config.yaml
head_dim: 128
hidden_act: "gelu"
norm_eps: 1e-05
qk_norm: false
parallel_block: false
init: "normal"
init_std_up: 0.0236
init_std_down: 0.00557
learning_rate: 0.000596
beta1: 0.9
lr_head: 0.00372
max_steps: 13743
MLP neurons of a small language model. Each row is named by its layer, matrix (up: input weights; down: output weights) and neuron, and shows model dimensions 672-735. Each number is 128 + 24 x the weight over its row's rms, rounded and kept within 0 to 255.
After each neuron's rows, "fires on" lists the tokens most often at its 100 highest values on Wikipedia text that the model never trained on.

L3.up3725 [121 114 160 128 108 130 162 109 123  88  80 116 134 112 152 143 152 100 144 146 134 138 147 163 147  96 138 106 149  92  97  89 118 114  87 142  53 100 137 119 118 131 113  88 122 112 149 118 154  97 102 117 146 132 113 123 142 138 134 167 133 164 105 118]
L3.down3725 [160 156 128 128 127 127 126 183 143 115 115 170 147 129 142 164 142 122 155 130 144 105 118 112 121 138 173 115 141 106 159 107 132 101 113 148 131 133 165 116 144 128 148 153 110  70 132 134 116 116  88  84  84 125 112 136 123 131 130 121 111  92 140 139]
fires on: ")", " of", "%", " or", " ("

L3.up1331 [ 91 129 137 119 107 148 141 146 121 141 112 129 122 119 139 145 151 109 123 108 141 109 140 126 135 116 151 133 168 129 126  53 139 115 131 119 102 110 135 105 132  84 146 134 114 156 155 135 133  98 104 119  80  68  94 132 124 125 121 157 148  95 181 156]
L3.down1331 [145 119 118 136 151 149 146 150 136 126 147 142 157 136 119 165 119 121  91  91 140 112  94 108 108  89  99 118 119 124 138 107  94  91 114 152  99 122 129  89 154 142 126 129 127 113 149 163 127 114 111  94 123 117 181 107 137 174  99 136  90 139 104  85]
fires on: ";", ".", " and", " who", " or"

L3.up3608 [116 135 114 116  99 112 137 136 116 133 124 146 119 168 120 122 170  95 182 143 128 117 132 125 187  88 123 117 125 123 106 118 115 145 145 141 113  73 155 130 107 120 170 103 169  95 145 142 113 126 144 123 168  99 120 131  81 117 115 139  98  72  81 135]
L3.down3608 [133 133 105 131 155 111 144 154 100 131 120 129 114 139 129 119 160 113 155 121 131 130 152 126 143 136 114 118 170 108 127  95 127 132 152 119 126 128 115 124 100 105 163 110 132 117 162  96 131  86 141 108 124 172 109 125 107 142 153 115 128 139 157 144]
fires on: " of", " from", ":", " the"

L3.up2486 [ 88  89  70 138 158 100 116  82 122 114  98 146 119 109  99 179 135 116 163  98 104 146 138 135 126 153 157 105 117 120  92 164 113 173 173 123 143 106 107 145 125 146 144  95 185 120 169 119 139 128 146 117 140 132 124 184  98  84  99 139 104 127 102 151]
L3.down2486 [106 141 102 130  87 154 120 161 161 159 117 127 125 123 155 106 148 143  55 136  69 170 103 131 104 137  89 147 122 116 131 158 165  96  96 125 118 121 128 127  58 114 100 142  72 108 119 138 121  93 133 115 112 142 131 130  93 129 147 117 143 113 126 139]
fires on: ")", "\n", " (", " ,", ","

L3.up3326 [134 111 162 126  94 115 219 148 137 143 117 131 105 116 155 165 137 177 151  97 163 125  95 135 155  75 127  98 125 137 114  99 125 131 120 123 148 126 152  94 132 117 118 161 117 140  71 140 129 109 133 115 146  97 104  94 209 129 140 102 110 154 148 161]
L3.down3326 [181 105  90 138 111 102 107 179 136 117 104 133  85 123 106 110 141 134 144  86 110 144 120 174 128 137 143 129 143 173 182 122 124 107 111  70 116 133 132  98 161 127 129 155 129  86 146 130 129 146 127 140 117 153 122 108 175 102 112 132 133 102 132 182]
fires on: " that", " he", "the"

L3.up4081 [121  98 154 109 108 142 142 188 143  90 151 116 120 126 167 143 170  94 163 138 120 104 161 117 149  89 151 105 150 134 138  81 126 120 109 110 127  80 121 145 119 132 157 136 152 128 157 120 153  77 122 124 107 102 101  81 155 144 142 160 117 103 112 107]
L3.down4081 [144 122 124 103 109 166 123 136 131 158  86 107 151 128 145 112 116 114 125 122 138 171  99 104 126 116 156 134 129 116 164 115 133 150 144 162 144 107 125  68 150 116 135 151 159  96 147 146 158 130 119 129 142 127 115 135 143  94  86  78  99 123 131 120]
fires on: ".", " from", " of", " or"

L3.up1851 [109 137 103 119 127 138 126 124 142 116 117  99 117 161 106 113  89 103 160 120 137 112 165 166 131 129 153 154 152  89  89 127 166 128 168 130 156 142 142 139 143 144 138 107  80 124 124 128 141 116  89 115 169 135 151 118 120 145 155 144 155 116 199 139]
L3.down1851 [119  96 152 124 130 125 139 118 116 112 103 117 168 131 147 145  77 167 137 149 120 132 160 113 154  91 124 116 122 137 101 104 164 165 127 125 119 170 149 158  97 161 134 144 112 106 170 114 110  96  83 102 129 152 104 108 145 102 124 131 124 118  88 114]
fires on: ":", " named", " by", " -"

L3.up2080 [153 115 128 128 127 150 131 133 133 128  88  96 143 129 142 120 125 133 128 135 163 105 118 132 127 132 107 155 118 136 129 128 124 166 121  99 137 139 135 122 137 135 121 171  28 140  89 119  95 153 106 137 123 134 105  82  95  91 146 136 170 160 111  92]
L3.down2080 [104 110 169 135 147 152 147 128 138 124 159 108 123  95  95 108 101 140 104 140 128 100 108 117 112 157 140 119 110 108  98 135 130 108 122 165 125  92 152 123 149 128 143 163 109 122 121 115 147 157 153 111 150 108 161 116 163 152 122 104 100 167 135  78]
fires on: "\n", ":", ";", "\n ", " –"

L3.up2555 [108  69  96 129 103 128  98 104 138 113 131 173 110 148 111 124 107 151 113 169 158 125 177 147 151 163 131 131 127 120  96 123 134 134 152 106 138  93 109 138 168 122 107 113 167 115 152 111 164 110 145 135 101 126  94 167 147 173 131 195 129  86 107  92]
L3.down2555 [125 109 137 136 169 138 150 153  87 130 145 128 124 142 141 118 128  92 139 112 151 143 179 141  93 175 115 106 208 154  95 146 139 120  76 150 154 142 128 108  99 136 149 161 122 134 150 127 130 142 113 129  88 107 104 134  95 121 155 127 165  89 109 141]
fires on: ":", " at", " from", " in"

L3.up2181 [ 89 135 141 122 133 120 138 130 135 132 136 172 155 127 122 121 172 155 143  98 145 130 113 135 144  84 118 112 125 144  88 162 101 150 113 100 135 134 115 141 129 117 104 124 108  82 102 136 150 134 142 129  97 110 150 144 134 115 151 119 132 196 100 126]
L3.down2181 [ 81 104  94 147 132 124  61 101 113 100  89 169 149 129 171 162  99 147 142 111 113 107 123 126 108 140  92 125  68 141 154 128 115 119 105 105 131 102 114 148 100 133 131 108 120  96 123 114 109 106 122 109 112 128 122 111 142 133 107 125 133 124 142 120]
fires on: " |", "  ", "|", " were", " are", " to"

L3.up3292 [121 107 139 119 103 106  92 137 152 125 121 154 131 134 140 174 137 143 173 154 120 134 151 112 137 115 165  99 129 161 141 157 161 148 151 129  80 179 118 172 146 118 125 120  72  80 144 113 141 139  74 127 162 140  89 176 128 135 123 162 143 149  98 117]
L3.down3292 [144 131 113  95 110 114 118 151 123 108 109 108 123 145 103 131  84 138  99 134 142 123 110 105 143 163  86 108 134 155 172 133 145 159  87 138 126 123 136 106 110  98 106 142 161 146 124 106 115 124 109 165 110 155 135 126 167 101 149  94 119 111 100 117]
fires on: "|", ":", " (", ")", "\n", " /"

L3.up2652 [117 171 130 130 128 128 167 125 140 100 123 112 166  96  72 128 140 119 186 153 119 120 123 126 149 119 118 111 131 132 112 145  99 119 129 130 127 199 154 111 148  99 149 118 110  74  89 154 113 100 170 130 118 111 109 139  86 101 150 147 104 135 108 107]
L3.down2652 [121 168 108 138 101 166 131 127 109  85 115 170 160 127 115 117 156 132 153 163 120 117 119 141  93 170 132  94 153 106 156 162 141  41 135 118 128 127  88 123 126 164 174 108 133 142 106  77 130 125  93 183 108 138 118  89 143 114 139 142 101  97  93 145]
fires on: " been", " not", " are", "%", " be", " were"

L3.up329 [173 113 112 113 127 121 112  93 131 133  90 131 140 134 145 130 174 112 117 131  96 103 121 132 138  99 102 108 103 141 139 144 145 158 120 124  81 144 122  97 117 158 140 127  51 132  98 172 119 128 117 132 105 137 168 152  91 127 150 122 141 184  98 114]
L3.down329 [158 130 112 140 156 142 156 125 116 144 133 133 166 152 161 112 109 125 119 173 132 119 117 128 112 133 145 139 165 156 119 154 138 120  74 150 126 111 142 119 160 150 109 130 156 143 123 160 149 139 141 101 145  89 177 152 133 144  89 133 168 149 162 161]
fires on: "|", "\n ", "18", "  ", " –", " March"

L3.up370 [140 102 117 115 147 109 137 133 147  97 122 162 130 109  78 165 138 129 182 164 115 126 143 128 133 120 148 105 141 161 120  96 144 162 141 156 122 108 172 101 136 109 153 152 159 148 145  89 139 101 129 130 157  77 138 146 126 135 144 123 150 102 106 147]
L3.down370 [130 170 128 112 127 108 163 126 124 136 157 104 171 126 146 106 131 164 156 103 142 140 117 104 124 124  92 136 117 133 136 119 148  94 121 118 141 131 107 140 131  84 121 131 160 113 140  93 100  90 185  84 123 156  83 111 109 115 130 121 168 114 124 130]
fires on: " the", ")", ".", " from", "-"

L3.up4287 [120 147 119 140 115 129 120 121 107 119 111 110 126 132 134 138 100 144 131 103 164 123 134 142 151 141 100 187 137 107 146 160 169 158 169 141 138 156 108 108 112 141 142 119  77 148  81 112 144 135 127 124  67 130 148 121  72 117 144 115 141 146 127 109]
L3.down4287 [ 91 131 156 124 129 146 120 124 133  79 138 107 114  75 116 139 171 131 126 116 134 119 161 134 122 131 105 139 137 128 168 114 109 140  85 131 136 127 100 129 128 104 108 147 151 116 156 134  92 131  93 137 138  99  98 136 140 142 181 135 153 133 146 152]
fires on: ",", "-", ":", ";"

L3.up3283 [126 146 142 130  69 121 126 166 117 132 148 100 125 156  81 150 136 105 137 153 114 108 154  90 139 117 150 106 113 104  96 149 133 105 134 117 156 131 123 163 118  71 116 137 160 124 134 134 145 171  96 102  93  99 128  94 145 141 140 163  96 136 116 148]
L3.down3283 [179  93 117 153 104  85 146 147 138 107 133 183 120  94 140 121 125 144 122 163 111 135 150 101 117 131 195 144 160 193 133 113 150 123 101 122 145 147 136 158 116 154 109 127 163 140  96 141 132 153 123 141 105 118 125 151 117 101 139 107 142  98 160 174]
fires on: " in", "E", " imp", " Re"

L3.up3795 [132 137  93 136 102 108 126 129 130 122 114 149 136 104 111 121 145 133 164 102 151 137 124 150 137 148  66 157 129  98 117 137 133 141 170 117 128 125  96 153 164 123 129 105 156 142 145  92 169 125 143 109  92 134 143 153 123 153 140 128 117 135 163 140]
L3.down3795 [128 108 162 150 112 131 136 158 107 112  76 175  93 124 144 122 116 134 124 126 111 116 102 147 132 119 146 117 125 165 108 130  94 134 147 146 133 147 124 131 129 159 154 169 109 161 162  97 137 200 112 137 158 157 127 171 134 101 154 105 121 108 124 155]
fires on: ":", " from", " by", " for"

L3.up1761 [145 119  75 142 114 103 138 100 126 122 134 152 121 162  87 143 155 155 111 127 120 119 142 154 150 116 124 116 134 154 159 156 157 142 128 125  95 102 140 109 155 161 134 132 122 119 145 132 145 151  81 132 177 128 133 162 168 153 105 109  92 112  86 152]
L3.down1761 [138 194 143 130  85 112 138 114 126 123 136 132 163  89 108 117 101 122 184  92 120 127 119 102 149 177  94 134 125 104 161 136 134  74 131 136 160 111 114  98 176 110 142  84 131 118 119 149 142 124 160 130  83 117  91  77 115 138  88 124 179  99 107 144]
fires on: ":", " /", " (", ";", "-", "+"

L3.up2397 [110 118 137 110 108 133 135 126 145 106  99 120 134 121  91 131 130 109 160 139 198 133  92 188 131 141 108 121 117 130 142 160 186 108 125 130 140 142  75  92 173  71 128 109 147 141 149 121 168  91 163 128 123 139 106 164 116 139 144 151 147 106  98  68]
L3.down2397 [145 143 118 152 122 108 109 114 158 139 127 123 150  90 142  96 155 137 171  96 125 139 145 134 117 124  81 134 130 134 148  94 139 117 130 133 101  84 171 139 117 147 173  73  95 140 126 111 114 159 117 158 113  86 161 105 167  99 118  91 144 161 103 125]
fires on: " for", " from", " since", " |", ":"

L3.up3851 [ 99  98 125 131 151 120 127 124 160  83 124 101 118 133 113 127 113 145 137 133 134 122 154 167 125  91 129 158 108 108 102 127 139 120 102 109 158 175 138  94 169 129 133 121 120  95 109 112 113 128 116 138  92 122 120 135 123 135 140 145  85 115 122 120]
L3.down3851 [112  94  88 114 145 103 187 144 164 138 103 115 144 114 160 132  81 126 121 128 148 138 142 141 140 118 169 147 144 134  83  81 109 145 110 147  98 150 140 104 127 127 163 128 145 172 116 108 160 104  82 109 139 151  85 125 157 104 179  94 114 125 120 142]
fires on: "born", ":", " (", " –", "13", " -"

L3.up2270 [148 140 107 145 114 102 135 160 132 131 109 149 134 152  68 153 150 138 136 116 112 140 162 137 134 126 137 114 147 129 151 177 113 132 112 116 103 147 157 131 150 146 193 166 127 130 170 121 120 141 115 129 127 122 114 151 122 175 124 160 121 132  84 129]
L3.down2270 [148 143 135  99 133 115  98 137 132 124 106 152 155 139 154  94 133  93  99 147 122 165  87 152 111 159 108 160 152 143 157 146 115 101 119 146 107 157 113 123 175 137 135 108 111 132 119 127 103 119 126  94 110 160 133 101  76 146 118 104 151 124 194 110]
fires on: " (", ")", ":", " from"